config.yaml
n_layer: 15
d_model: 640
n_head: 5
n_kv_head: 1
head_dim: 128
d_mlp: 2560
vocab_size: 8192
activation: "squared_relu"
norm: "rmsnorm"
norm_place: "pre"
norm_eps: 1e-05
positions: "rope"
rope_base: 100000.0
rope_fraction: 1.0
qk_norm: false
attn_scale: 0.0884
bias: "none"
tie_embeddings: true
parallel_block: false
init: "uniform"
init_std_qkv: 0.023
init_std_o: 0.00421
init_std_up: 0.023
init_std_down: 0.0021
optimizer: "muon_variant"
lr: 0.00104
lr_mult_o: 1.5
lr_mult_down: 1.5
beta1: 0.93
lr_head: 0.00595
grad_clip: 2.0
warmup_steps: 200
schedule: "wsd"
decay_fraction: 0.643
decay_shape: "linear"
final_lr_fraction: 0.1
batch_tokens: 131072
seq_len: 1024
doc_mask: true
train_tokens: 900600000
steps: 6872
dataset: "wikipedia_en"
MLP neurons of a small language model. Each row is named by its layer, matrix (up: input weights) and neuron, and shows model dimensions 192-287. Each number is 50 + 10 x the weight over its row's rms, rounded and kept within 0 to 99.
Before each neuron's rows, "fires on" lists the tokens most often at its 100 highest values on Wikipedia text that the model never trained on.

fires on: " to", " the", " of", " in", " at", " for"
L7.up699:42 46 63 44 74 40 45 46 48 41 59 54 59 45 45 42 50 47 56 51 36 48 40 36 47 50 58 55 55 51 64 59 57 42 40 67 47 52 42 51 45 34 40 38 56 56 43 48 83 53 66 48 70 56 62 48 51 57 52 58 49 53 40 52 64 33 33 74 49 57 57 59 31 35 35 58 49 54 33 56 44 50 51 52 50 34 45 55 33 52 57 53 52 41 28 88

fires on: " for", " as", " As", "As", " For", "/"
L7.up526:54 55 47 38 48 43 40 49 40 54 73 35 40 50 57 49 63 42 63 52 46 43 50 54 73 43 61 40 48 47 73 59 42 41 51 46 43 47 47 51 42 52 46 48 45 56 43 44 61 62 49 34 49 56 39 47 54 49 61 48 45 31 60 53 50 58 57 61 53 38 54 49 49 47 49 45 43 45 65 62 56 50 62 45 34 54 34 40 52 47 62 46 33 64 44 46

fires on: " it", "-", " It", " story", "It"
L7.up976:38 50 47 45 49 28 51 62 55 45 57 49 67 45 51 47 65 54 59 44 54 45 49 59 59 65 47 60 54 42 49 42 48 46 59 46 59 41 31 52 48 48 70 58 59 53 59 74 45 38 54 51 29 46 44 35 46 59 44 56 39 44 64 53 47 51 44 65 64 55 47 64 46 40 60 37 64 47 58 66 49 45 47 35 58 48 51 54 39 46 55 57 39 56 50 39

fires on: ",", "ni", "pin", "kin"
L7.up1431:75 58 54 47 47 39 68 63 49 59 32 48 54 53 40 45 47 59 58 52 53 68 54 50 54 53 41 58 56 68 55 56 64 50 51 49 44 52 55 33 68 45 39 46 59 52 46 46 38 45 43 42 38 44 44 44 58 49 49 62 41 49 50 26 41 39 38 54 38 37 63 55 39 51 46 64 45 53 48 53 36 58 38 64 47 44 43 51 35 63 57 40 46 55 47 68

fires on: " \"", " '", " World"
L7.up289:49 70 60 50 66 35 41 36 66 51 59 41 47 43 43 49 61 66 41 46 56 52 54 53 66 40 53 39 46 39 62 62 67 50 50 52 53 52 50 60 59 44 53 61 66 48 41 53 46 28 62 54 40 45 53 56 53 31 60 66 48 45 59 32 44 40 53 47 52 40 63 53 55 71 64 63 55 45 35 52 53 37 30 48 51 56 48 66 55 70 41 63 43 36 62 44

fires on: ","
L7.up2020:38 64 59 27 34 63 46 40 36 53 46 52 65 50 65 69 56 75 59 42 49 65 57 47 43 46 54 51 70 67 58 56 46 50 68 42 50 66 52 48 54 45 48 44 72 62 45 42 60 45 26 51 61 28 64 36 57 43 49 46 55 49 39 40 38 38 32 85 46 48 33 38 51 57 47 61 55 54 36 56 63 53 46 51 57 63 57 49 56 53 60 48 50 68 50 61

fires on: " of", "\n\n", ".", "\n"
L7.up2318:56 52 34 74 47 37 63 54 51 62 56 64 44 47 46 39 62 64 65 52 41 46 71 59 52 42 56 50 59 46 45 47 48 47 37 70 52 47 27 42 53 50 46 59 55 29 55 49 63 52 36 54 52 58 46 47 42 38 37 71 55 39 47 51 28 48 46 60 49 48 38 62 61 47 47 54 46 38 56 58 33 49 68 46 50 60 48 56 62 50 41 28 67 42 41 40

fires on: "|", "-", " |", " its"
L7.up680:43 57 65 73 63 36 50 72 64 28 63 56 66 42 31 24 52 36 47 49 60 49 56 52 59 50 51 51 48 36 56 68 63 51 49 44 57 57 64 43 46 40 46 38 60 44 51 63 33 43 35 54 57 55 57 53 39 36 47 62 43 46 50 51 47 51 46 46 46 56 65 60 45 34 72 69 32 43 49 32 40 62 48 49 51 37 45 71 68 49 55 40 39 61 41 50

fires on: " the", " from", " in", " of", " |", " by"
L7.up510:49 48 58 33 54 40 49 32 48 41 57 58 49 35 44 43 44 70 61 47 33 43 73 56 52 56 66 49 49 41 48 65 68 53 53 58 52 43 38 58 53 63 61 55 45 58 39 63 54 63 44 55 41 48 56 43 37 67 46 48 40 41 49 56 58 41 56 51 45 61 49 47 42 49 33 57 46 48 55 52 39 34 36 42 48 54 53 36 26 54 45 42 45 54 49 48

fires on: " |", "|", " case"
L7.up242:53 69 51 40 52 62 63 45 42 39 58 43 47 46 51 55 56 57 47 61 44 59 67 54 63 56 54 51 32 58 65 48 60 47 43 71 57 32 49 55 46 57 57 55 40 52 78 58 40 70 44 55 51 59 56 43 43 49 55 30 34 50 58 39 47 46 40 45 34 41 53 54 63 48 38 62 60 43 46 63 58 55 60 52 38 43 52 46 38 56 50 59 32 60 62 34

fires on: ",", " well", " and", " to"
L7.up2231:55 30 59 48 35 50 58 68 51 45 56 41 58 42 48 71 49 55 58 52 70 48 49 57 44 48 56 54 52 33 59 46 48 46 70 43 63 60 61 40 64 29 60 45 58 39 35 40 66 36 54 50 52 58 61 43 46 39 69 39 44 48 45 40 59 52 37 46 40 57 48 57 41 51 39 62 49 48 52 35 35 51 59 42 53 53 60 49 52 52 45 64 35 44 39 51

fires on: "|", "–", " |", " Coll", " coll", " the"
L7.up823:48 41 35 41 46 51 63 51 87 61 42 42 45 58 54 47 66 38 39 53 46 33 56 44 51 47 48 37 62 45 54 79 50 53 49 52 38 40 43 50 59 58 60 59 43 36 48 39 48 54 45 39 54 52 30 51 59 58 28 41 31 45 48 63 36 52 31 48 53 50 63 49 63 60 59 58 41 65 56 24 43 57 63 48 52 49 38 31 57 48 58 47 54 58 39 54

fires on: " their", "19", "s", " your", "'", " my"
L7.up661:58 64 38 54 45 56 40 53 63 41 52 23 38 49 50 40 48 30 50 46 61 55 56 51 38 52 52 45 48 28 45 53 58 68 55 53 50 44 38 43 61 51 51 48 58 65 48 52 32 35 37 25 52 56 66 51 66 37 47 47 43 39 57 53 42 55 13 56 50 33 51 52 46 52 40 39 36 49 40 52 49 51 59 47 42 28 32 50 38 43 57 50 45 55 50 54

fires on: " was", " as", " be", " is", " \"", " are"
L7.up1336:63 57 53 46 52 34 66 42 65 49 67 55 46 39 71 42 56 56 59 36 54 48 49 46 57 50 66 47 49 40 54 60 42 59 53 56 69 48 44 52 55 65 52 46 61 41 39 59 42 68 54 43 46 32 63 58 55 52 55 52 40 50 53 45 54 58 49 37 59 47 46 49 56 44 64 50 45 49 63 63 46 49 57 41 35 31 74 39 71 69 44 51 50 30 68 58

fires on: "\n"
L7.up1103:65 52 65 51 52 41 31 43 53 42 60 65 58 39 33 34 56 69 57 52 60 64 67 47 60 50 67 43 48 43 64 46 57 37 54 62 54 41 34 51 40 50 49 46 53 56 45 49 57 48 42 58 35 47 40 49 57 53 42 66 39 54 53 27 38 53 67 52 45 40 48 61 68 78 51 39 61 43 35 63 62 59 58 49 51 41 44 51 36 51 68 47 50 46 37 63

fires on: " and", " as", ",", "ball"
L7.up200:72 46 45 43 61 52 53 36 54 46 70 60 47 35 45 52 68 33 42 40 29 48 47 43 53 57 64 61 33 68 62 35 51 26 58 43 43 52 44 45 50 45 51 52 52 40 54 59 44 43 53 55 61 42 50 56 44 48 51 53 53 52 58 34 49 54 63 65 50 58 37 61 50 63 38 65 45 44 43 53 38 37 63 42 46 64 46 32 44 54 50 47 14 68 44 60

fires on: "U", " U", "ay", " Jane", "ja"
L7.up484:45 51 51 53 63 63 62 42 37 46 63 27 47 45 50 42 31 51 48 35 57 56 38 51 42 62 51 55 52 46 48 54 63 75 49 36 39 45 52 36 67 45 36 56 57 66 41 48 34 44 57 57 61 37 68 49 63 31 74 56 59 73 68 45 51 60 41 45 44 73 47 48 49 60 49 41 56 48 41 53 64 47 43 59 61 36 50 38 60 39 56 52 75 44 53 60

fires on: "=", " =", " at", "-"
L7.up145:71 30 67 56 42 59 59 54 55 54 62 62 65 42 27 49 47 57 59 60 64 52 40 49 65 46 47 50 40 29 47 53 53 46 67 45 40 28 58 34 56 55 41 45 45 55 38 45 53 42 51 32 60 64 34 37 40 48 41 52 54 65 70 44 45 60 59 51 38 49 52 47 59 50 25 61 35 60 49 47 48 54 32 54 58 52 40 34 39 54 63 52 71 65 60 67

fires on: " Ed", " for", " For", " Brad", "Ed", " Ken"
L7.up773:45 53 42 51 44 50 54 57 59 32 34 52 34 51 50 40 54 30 52 56 64 55 44 34 65 64 49 46 46 38 60 50 43 64 62 44 46 39 59 51 43 45 47 53 55 58 44 34 36 58 41 44 38 41 54 52 56 61 57 58 42 39 66 63 56 56 61 68 59 56 54 31 45 59 35 40 44 42 32 54 60 58 50 41 65 57 36 49 44 65 58 30 54 58 57 24

fires on: " the", ",", " and", "19", " of"
L7.up1330:69 58 55 41 39 51 64 64 45 40 53 30 42 47 32 77 59 47 19 51 72 54 54 47 43 52 57 53 62 51 51 46 60 50 69 51 42 47 58 48 34 48 56 65 57 50 52 42 63 68 51 37 62 45 62 55 69 35 39 47 48 65 51 57 39 49 39 69 52 56 54 53 43 52 40 62 67 52 64 60 47 48 64 51 56 52 65 37 44 52 61 52 57 47 33 51

fires on: " and", ",", " or", " to"
L7.up2192:53 35 65 61 42 43 67 44 40 62 51 36 61 30 49 31 66 48 46 52 42 46 53 28 59 53 65 44 35 53 55 47 55 61 65 37 51 57 51 39 56 51 36 42 59 49 64 43 55 42 35 48 33 52 46 40 44 40 48 37 45 48 67 34 34 63 36 51 60 52 64 39 50 67 53 61 59 44 53 51 55 53 56 39 57 45 61 36 44 53 52 19 40 52 52 51

fires on: " and", " are", " or", " of", ","
L7.up1652:67 59 65 52 50 67 49 43 61 58 53 42 45 36 55 50 49 40 68 53 66 50 60 39 49 56 53 56 48 41 52 52 52 42 56 47 46 67 48 26 51 75 52 46 50 29 54 50 59 46 49 55 42 54 57 47 47 41 36 28 31 42 67 53 52 47 66 51 55 56 51 60 63 38 53 55 44 58 55 65 44 59 51 68 48 57 34 54 57 43 45 42 37 43 45 42

fires on: " |", ";", "|", ":"
L7.up2556:53 57 58 47 56 35 38 50 58 50 44 41 39 58 42 30 54 52 45 43 37 69 37 40 41 35 56 49 57 44 63 57 50 60 47 70 50 43 56 28 43 35 53 53 50 22 57 53 42 51 44 59 47 43 46 53 70 54 58 48 48 39 51 47 39 40 52 60 56 49 57 58 49 57 63 37 41 54 62 26 51 61 55 49 40 56 55 45 45 58 40 70 43 52 58 64

fires on: ",", " and", " only", " or"
L7.up1689:39 57 55 55 58 55 58 29 42 44 39 50 49 40 77 52 64 30 45 48 56 54 58 51 56 57 22 44 55 49 56 41 37 74 64 61 59 28 52 69 43 40 45 40 69 50 62 66 33 62 61 36 54 40 48 51 73 39 35 58 47 42 59 45 50 36 61 66 47 34 40 64 23 44 43 39 42 41 48 53 62 56 44 38 42 44 61 45 61 50 73 41 49 60 42 52

fires on: " |", "=", " W", " =", " L", "–"
L7.up146:41 48 47 58 55 52 52 56 48 49 37 50 69 83 55 49 54 53 61 49 60 47 33 49 54 65 42 55 40 58 75 48 37 36 61 42 60 49 39 38 62 52 43 53 53 50 47 56 44 31 53 52 47 52 38 61 53 65 64 50 27 55 44 42 63 52 53 54 45 58 43 56 55 57 33 60 60 57 48 44 53 39 53 50 40 59 43 49 48 43 71 52 52 62 55 36

fires on: "=", " =", "-", "oot", "nt"
L7.up1236:56 53 71 58 42 70 52 42 49 41 44 56 55 65 59 47 49 37 36 18 48 46 46 72 74 49 52 47 39 51 51 48 32 53 45 52 39 41 37 40 45 50 45 61 50 49 49 39 47 50 47 57 45 54 38 29 59 41 53 26 37 56 67 31 29 62 45 63 50 57 66 55 54 58 50 69 38 54 39 56 64 50 24 55 46 55 54 48 45 50 75 60 49 57 41 61

fires on: "\n", ",", "_"
L7.up906:39 48 33 52 50 42 59 51 43 64 61 48 45 45 51 38 44 66 39 52 45 54 75 56 58 38 55 40 68 45 53 57 44 27 44 60 36 45 31 38 58 63 64 23 41 45 44 54 43 63 41 60 39 47 51 47 42 56 57 42 42 49 41 40 52 60 47 44 34 45 55 48 54 62 50 46 48 31 42 58 66 46 51 48 61 59 36 54 38 40 43 44 64 42 52 57

fires on: " Art", " design", " building", "ing", " construction", " art"
L7.up1928:34 44 60 37 52 31 42 54 41 53 58 44 62 38 40 45 61 59 43 48 45 52 41 51 59 55 40 45 44 39 53 43 50 34 43 51 52 45 48 72 33 39 38 40 49 54 51 55 54 30 53 55 53 55 59 35 64 46 59 41 60 59 62 61 40 65 55 44 57 71 56 53 51 69 44 57 47 36 57 46 55 50 35 52 60 51 51 60 57 56 49 56 58 57 45 38

fires on: " |", ".", "-", ")", "|"
L7.up2342:37 56 57 52 52 38 59 51 37 39 46 51 59 41 54 46 64 43 53 41 46 55 65 50 41 43 50 29 47 39 47 40 31 58 59 45 62 57 37 50 40 61 43 47 50 60 86 49 48 57 54 48 32 43 48 46 37 48 53 28 57 34 62 50 53 49 64 64 44 48 47 59 36 51 50 50 42 51 51 31 47 59 57 45 45 57 41 52 47 54 67 49 43 51 49 42

fires on: ".", " |"
L7.up1078:44 55 48 55 69 40 71 48 57 44 39 51 51 55 47 48 28 60 64 51 52 49 46 64 47 41 49 57 47 65 51 41 51 49 61 46 49 58 48 34 51 52 56 50 50 35 36 53 41 33 53 53 44 52 41 42 44 34 44 64 61 50 39 59 34 43 47 50 42 60 43 58 55 53 47 24 38 53 44 53 45 50 45 43 50 53 55 61 57 52 40 47 35 70 54 73

fires on: " |", "-", "le"
L7.up2128:65 66 49 46 45 43 46 61 51 60 43 60 54 68 56 45 33 47 46 51 64 65 55 51 42 48 62 60 35 55 44 45 42 39 60 47 66 31 43 45 57 46 55 52 47 61 44 55 45 38 61 41 54 70 60 65 42 43 62 51 44 58 33 47 45 45 62 54 39 49 47 55 58 71 57 62 41 55 32 58 60 33 57 45 67 61 49 56 41 51 50 34 57 57 71 66

fires on: " Don", " It", " it", "It", "Don", "He"
L7.up88:43 54 53 48 52 32 62 61 53 69 68 49 69 51 60 38 50 53 63 42 56 46 35 55 47 49 48 55 55 58 47 41 58 49 54 45 54 52 58 46 53 34 67 55 38 59 41 42 29 43 47 52 47 51 49 51 61 61 32 38 47 53 63 48 54 57 29 56 42 61 42 62 46 57 51 36 53 32 46 47 56 50 69 39 54 61 70 57 49 36 44 56 49 49 63 60

fires on: ",", " and"
L7.up1827:45 56 49 37 52 70 60 53 58 53 68 50 41 62 53 54 38 59 61 62 48 36 37 51 40 55 42 44 48 47 61 72 51 38 35 36 59 50 53 35 57 42 51 35 73 42 37 47 62 51 58 46 45 45 55 63 57 43 49 50 54 70 47 30 55 09 41 44 39 61 66 47 61 35 52 55 71 56 47 48 66 57 50 57 38 29 66 34 52 61 57 60 45 50 41 66

fires on: "-", " and", "–", ",", " |", "/"
L7.up995:53 60 71 54 60 50 63 46 49 35 63 50 42 47 52 54 49 47 32 58 57 54 53 41 62 33 42 48 31 75 66 57 55 63 53 67 50 25 24 71 42 54 35 42 42 49 47 61 64 50 48 58 51 55 61 46 50 42 45 54 53 49 52 52 51 51 43 58 60 43 50 60 28 43 41 56 48 45 62 52 63 58 45 53 54 46 45 49 66 52 68 44 34 33 50 62

fires on: "\n\n", " (", " of", "F", "S", "T"
L7.up2249:34 51 47 57 48 41 28 23 51 52 57 55 44 71 51 52 52 63 56 43 44 57 54 47 65 48 50 56 65 52 42 34 36 42 53 46 38 52 47 42 38 55 59 48 45 51 55 58 47 65 43 57 61 54 52 49 66 53 34 67 42 52 27 59 74 46 55 60 51 36 57 34 60 51 38 42 43 56 42 41 52 29 57 51 65 52 55 54 50 29 42 67 55 66 42 55

fires on: " on", " in", " died", " =", "=", " death"
L7.up833:49 58 44 54 52 56 53 44 35 44 41 59 49 51 58 59 57 44 35 50 17 59 59 53 62 37 41 54 59 61 75 47 46 50 74 50 61 59 43 56 35 64 46 49 36 63 48 62 56 33 58 59 51 62 33 52 43 40 60 49 51 43 46 44 62 53 50 64 36 53 43 49 29 71 46 45 49 25 38 47 43 39 46 71 43 50 49 50 54 50 62 65 40 48 57 43

fires on: " was", "\"", " two", " three", " could"
L7.up1503:32 59 52 41 39 64 55 48 24 46 44 47 47 39 50 40 68 53 43 51 59 52 40 54 55 43 32 47 63 51 50 47 49 64 52 67 49 43 42 52 45 53 42 46 63 51 39 48 43 49 47 54 55 66 50 44 50 38 58 68 51 64 39 54 41 53 34 57 45 61 59 44 44 37 49 58 53 40 48 52 61 61 59 53 52 53 46 66 59 44 54 43 64 47 56 54

fires on: " |", ")", "|", "."
L7.up2100:57 54 51 58 42 37 56 58 72 42 40 36 47 41 35 50 50 54 54 48 44 54 56 54 47 55 42 50 58 51 76 49 62 54 37 53 55 47 50 56 41 61 52 59 55 65 65 64 37 69 61 59 63 50 51 47 31 46 70 49 60 42 47 49 31 66 50 49 42 42 43 49 51 57 43 42 69 54 32 43 50 55 44 37 52 42 53 45 56 41 49 64 67 57 64 60

fires on: " and", " that", " for", " |"
L7.up2092:57 36 57 31 51 41 48 54 63 33 44 57 57 52 40 50 83 42 50 43 69 59 67 45 50 46 56 32 50 53 66 57 56 45 60 61 46 42 57 71 53 75 21 45 36 55 52 75 69 40 70 50 53 48 50 60 52 40 45 42 43 40 56 47 69 40 53 39 42 45 66 61 58 44 38 52 39 73 55 50 63 54 48 33 47 49 26 51 39 48 46 49 48 55 48 55

fires on: " of", " Sch", " in", " sch", " during"
L7.up1254:47 41 37 37 57 37 60 54 55 44 53 41 37 52 54 36 65 40 55 54 60 45 34 40 49 45 63 59 62 49 52 48 67 54 44 41 44 50 35 56 39 49 57 40 59 45 42 47 54 39 51 50 42 55 51 41 56 46 42 50 55 68 59 63 43 69 52 45 44 62 65 62 59 43 49 42 36 55 44 37 48 42 43 49 53 62 28 53 45 54 23 48 50 48 45 57

fires on: " and", " to", " of", " the"
L7.up1713:55 39 58 48 38 48 65 57 53 36 38 60 40 37 43 46 54 38 31 46 65 65 42 38 39 34 57 56 60 68 57 55 38 48 46 51 59 47 27 52 54 58 49 49 33 08 59 59 27 57 52 43 58 59 66 54 48 50 64 44 41 41 39 52 40 39 44 48 62 40 53 54 51 56 43 58 30 65 47 54 37 47 61 40 51 41 58 42 60 61 49 54 62 43 38 60

fires on: " is", " was", " in", " are", " a", ","
L7.up848:41 59 54 52 35 59 65 41 75 48 49 46 48 54 60 42 56 50 48 48 39 48 57 39 58 64 59 53 52 45 38 61 52 51 61 63 52 54 46 46 50 49 60 61 67 43 55 44 63 48 51 60 33 62 58 56 44 57 53 50 46 35 52 57 54 48 39 66 63 57 64 52 23 54 57 60 47 43 59 57 59 29 48 49 50 62 62 48 49 52 47 51 40 50 51 47

fires on: ",", " of", " North", " in", "ă"
L7.up818:50 49 72 56 36 54 49 52 38 64 53 49 54 51 47 57 48 44 51 47 59 64 62 45 31 37 44 55 47 63 53 46 52 42 53 39 50 40 35 44 45 45 59 57 58 38 59 41 54 46 56 36 59 40 64 49 77 62 62 67 58 62 52 40 54 49 56 56 37 44 43 57 45 56 40 43 56 47 70 47 49 45 33 41 40 48 51 58 49 52 51 28 48 44 25 55

fires on: " its", " and", "s", " or", " |"
L7.up1594:53 57 51 41 49 53 37 49 44 52 55 61 61 53 44 65 59 44 70 35 48 62 52 50 41 62 66 50 36 59 61 54 49 46 41 67 46 30 33 67 60 55 64 41 23 50 47 58 60 55 64 37 45 46 44 48 41 42 53 50 52 54 39 63 68 49 52 49 49 46 49 50 48 50 53 43 52 51 58 49 50 48 33 54 61 41 38 50 63 69 43 64 65 55 52 62

fires on: " Ja", " for", " fa", " of", " on", " Fa"
L7.up1178:65 64 50 48 42 51 60 49 36 80 59 54 54 50 37 38 56 57 57 55 54 65 33 47 38 38 63 57 49 43 62 47 57 31 20 45 24 45 52 39 62 46 46 49 55 69 43 56 64 37 69 57 58 59 51 33 32 62 34 54 58 44 46 68 37 69 38 62 57 44 40 44 59 42 36 47 45 54 48 43 54 28 51 60 53 37 47 53 55 65 37 55 52 58 29 75

fires on: " |", ":", "|", " /"
L7.up95:59 71 52 54 46 60 56 62 50 44 50 51 76 42 38 41 45 50 48 52 65 57 40 53 56 48 51 52 66 59 43 49 49 63 64 40 53 30 47 58 59 52 39 39 50 54 39 55 26 46 50 55 62 69 50 34 51 73 46 53 62 60 69 37 49 49 53 48 45 42 39 60 49 53 45 57 40 64 55 32 66 58 35 47 55 62 48 55 57 41 47 50 47 62 41 61

fires on: " c", " d", "c", "d", " ca", " t"
L7.up1796:62 56 56 55 44 42 26 36 56 53 46 56 44 58 46 49 36 28 61 57 52 52 51 46 50 57 44 53 48 63 58 38 47 44 39 46 59 68 40 71 52 52 49 58 59 36 43 58 62 62 52 55 66 59 57 44 40 48 51 44 55 54 72 46 51 50 46 50 41 48 45 43 31 54 55 45 58 50 55 38 48 46 56 71 57 40 54 41 44 82 32 75 66 40 45 40

fires on: " and", ","
L7.up580:46 74 58 39 58 50 48 53 63 38 52 54 61 33 40 52 47 51 53 30 72 63 27 52 47 48 41 50 25 47 43 45 67 57 43 54 47 45 48 66 39 65 48 43 63 44 53 62 47 48 65 64 51 52 57 37 51 31 65 43 57 74 63 45 49 52 50 46 57 50 61 63 37 40 70 59 48 52 60 46 56 61 51 54 53 48 55 33 67 53 60 57 49 39 60 53

fires on: "-", " by", " and", " or", " By"
L7.up1527:60 53 58 46 58 46 56 48 41 54 49 44 49 70 62 47 55 11 41 54 69 33 51 38 49 59 46 68 37 68 62 33 51 53 62 45 53 58 60 70 60 66 63 62 44 47 49 54 52 58 39 44 47 40 60 47 68 44 60 42 34 46 46 44 52 47 49 59 57 65 61 42 65 34 46 55 53 54 49 36 49 43 63 50 42 70 46 38 52 54 51 65 52 50 52 53

fires on: " |", " 2", " 1", " –", " -"
L7.up1343:34 40 48 56 45 47 57 37 68 49 59 54 39 77 51 55 53 51 50 56 43 60 39 52 39 31 59 40 44 63 63 49 46 66 52 54 52 57 42 54 48 57 34 44 42 19 43 44 55 50 59 59 41 48 40 49 56 69 63 42 49 46 36 50 44 62 48 40 55 65 52 54 48 53 35 46 43 49 48 43 34 52 61 44 38 60 56 55 65 57 61 44 49 51 52 61

fires on: " of", "s", " in", "'"
L7.up1732:40 42 56 29 45 46 56 45 47 54 47 72 58 45 34 43 35 31 30 50 53 50 48 40 52 49 46 53 43 41 38 53 44 53 45 68 53 53 39 56 44 54 42 37 40 31 36 58 50 40 57 53 49 54 56 58 51 51 57 45 61 58 46 49 49 52 58 47 55 60 56 60 51 60 55 41 26 59 46 60 45 36 46 66 54 54 41 47 47 25 52 55 44 60 69 63

fires on: "\"", " and", ",", ")"
L7.up1570:59 75 71 51 46 40 55 66 53 62 52 49 27 50 39 53 53 49 37 44 60 56 51 55 52 38 47 51 46 61 48 59 47 65 40 36 49 58 42 58 50 75 44 50 53 55 49 57 49 54 75 55 60 48 64 37 55 37 46 52 45 51 28 26 51 57 47 62 62 47 57 55 67 58 19 44 35 56 39 46 70 47 42 72 40 54 39 60 52 40 52 58 64 53 62 56

fires on: " San", " California", " san", "no", " Jan", "San"
L7.up1840:55 43 55 36 59 43 59 49 42 51 70 39 47 46 37 47 64 44 62 40 38 54 44 30 55 66 41 55 54 48 33 61 49 51 47 49 49 49 42 58 52 44 60 63 67 64 56 54 49 45 48 35 60 54 56 46 33 56 49 46 52 40 35 65 68 46 37 72 44 60 56 36 48 44 58 65 26 38 49 51 50 56 30 63 43 63 57 51 53 52 56 57 57 42 59 50

fires on: " of", " the", "s"
L7.up2241:66 41 60 39 61 54 67 44 37 51 52 54 39 77 49 46 65 39 54 53 64 49 54 44 49 48 55 37 49 45 44 56 76 56 51 52 42 35 49 65 50 60 51 57 60 41 44 64 59 51 53 55 51 35 55 44 57 49 65 42 61 56 45 45 46 59 49 47 57 53 54 58 55 38 55 50 45 46 38 45 62 53 52 49 47 49 55 58 54 53 42 63 37 39 40 51

fires on: " is", " was", " as", " |"
L7.up43:56 64 55 35 42 50 45 52 47 47 38 45 68 59 62 33 51 37 56 43 69 49 45 63 50 57 49 70 55 45 41 53 52 57 55 46 63 44 49 58 53 46 56 41 33 54 54 40 42 42 46 38 42 42 63 52 42 49 50 41 55 46 49 48 67 54 62 29 51 51 25 50 57 58 50 62 35 58 48 54 47 51 57 68 55 44 49 46 47 41 47 51 61 44 62 70

fires on: " in", " of", " from", " to", "In"
L7.up1436:20 33 53 59 46 55 53 43 42 49 45 56 43 41 38 54 35 40 52 55 57 54 61 57 62 53 54 52 37 49 48 47 47 60 36 62 51 52 42 59 30 49 53 46 33 39 33 51 46 63 55 50 44 35 53 42 37 49 60 32 48 54 49 53 61 48 63 67 42 50 47 59 48 47 43 61 44 65 56 47 47 44 42 41 53 39 45 59 42 74 62 36 50 56 39 56

fires on: " the", "'", "s", " his", " The"
L7.up599:41 58 55 35 60 48 58 46 40 38 67 47 50 62 64 44 69 44 57 30 61 43 40 50 44 53 52 43 52 39 57 45 47 64 46 43 48 51 42 41 44 45 52 57 36 65 51 45 44 47 64 45 45 63 50 51 39 40 51 52 36 37 55 46 58 38 42 57 56 41 42 27 54 33 51 48 27 42 50 62 44 53 46 41 52 45 51 40 49 40 56 40 59 61 52 50

fires on: ",", "-", ".", "i"
L7.up966:52 53 54 42 38 57 59 68 51 54 40 38 75 48 52 45 54 57 63 48 50 52 61 70 48 73 54 45 59 61 49 48 40 46 57 56 51 48 44 42 49 52 47 60 45 61 40 51 41 70 58 47 49 37 57 52 27 38 58 49 38 56 47 43 45 42 57 52 36 62 55 54 45 43 70 52 60 50 52 35 38 61 44 58 44 63 48 33 42 70 60 55 48 42 44 66

fires on: ",", " of", "\n", ":", " for", "="
L7.up2548:60 43 50 40 58 50 68 45 45 39 56 23 59 56 56 39 41 29 66 59 58 47 35 42 34 70 41 51 57 32 64 66 49 36 41 50 47 64 57 48 43 47 45 31 48 46 61 34 65 60 53 46 46 52 58 51 46 45 51 52 47 63 70 64 60 43 44 84 54 51 48 55 60 51 30 52 68 51 56 57 56 50 50 58 52 49 58 54 45 56 49 38 39 52 64 58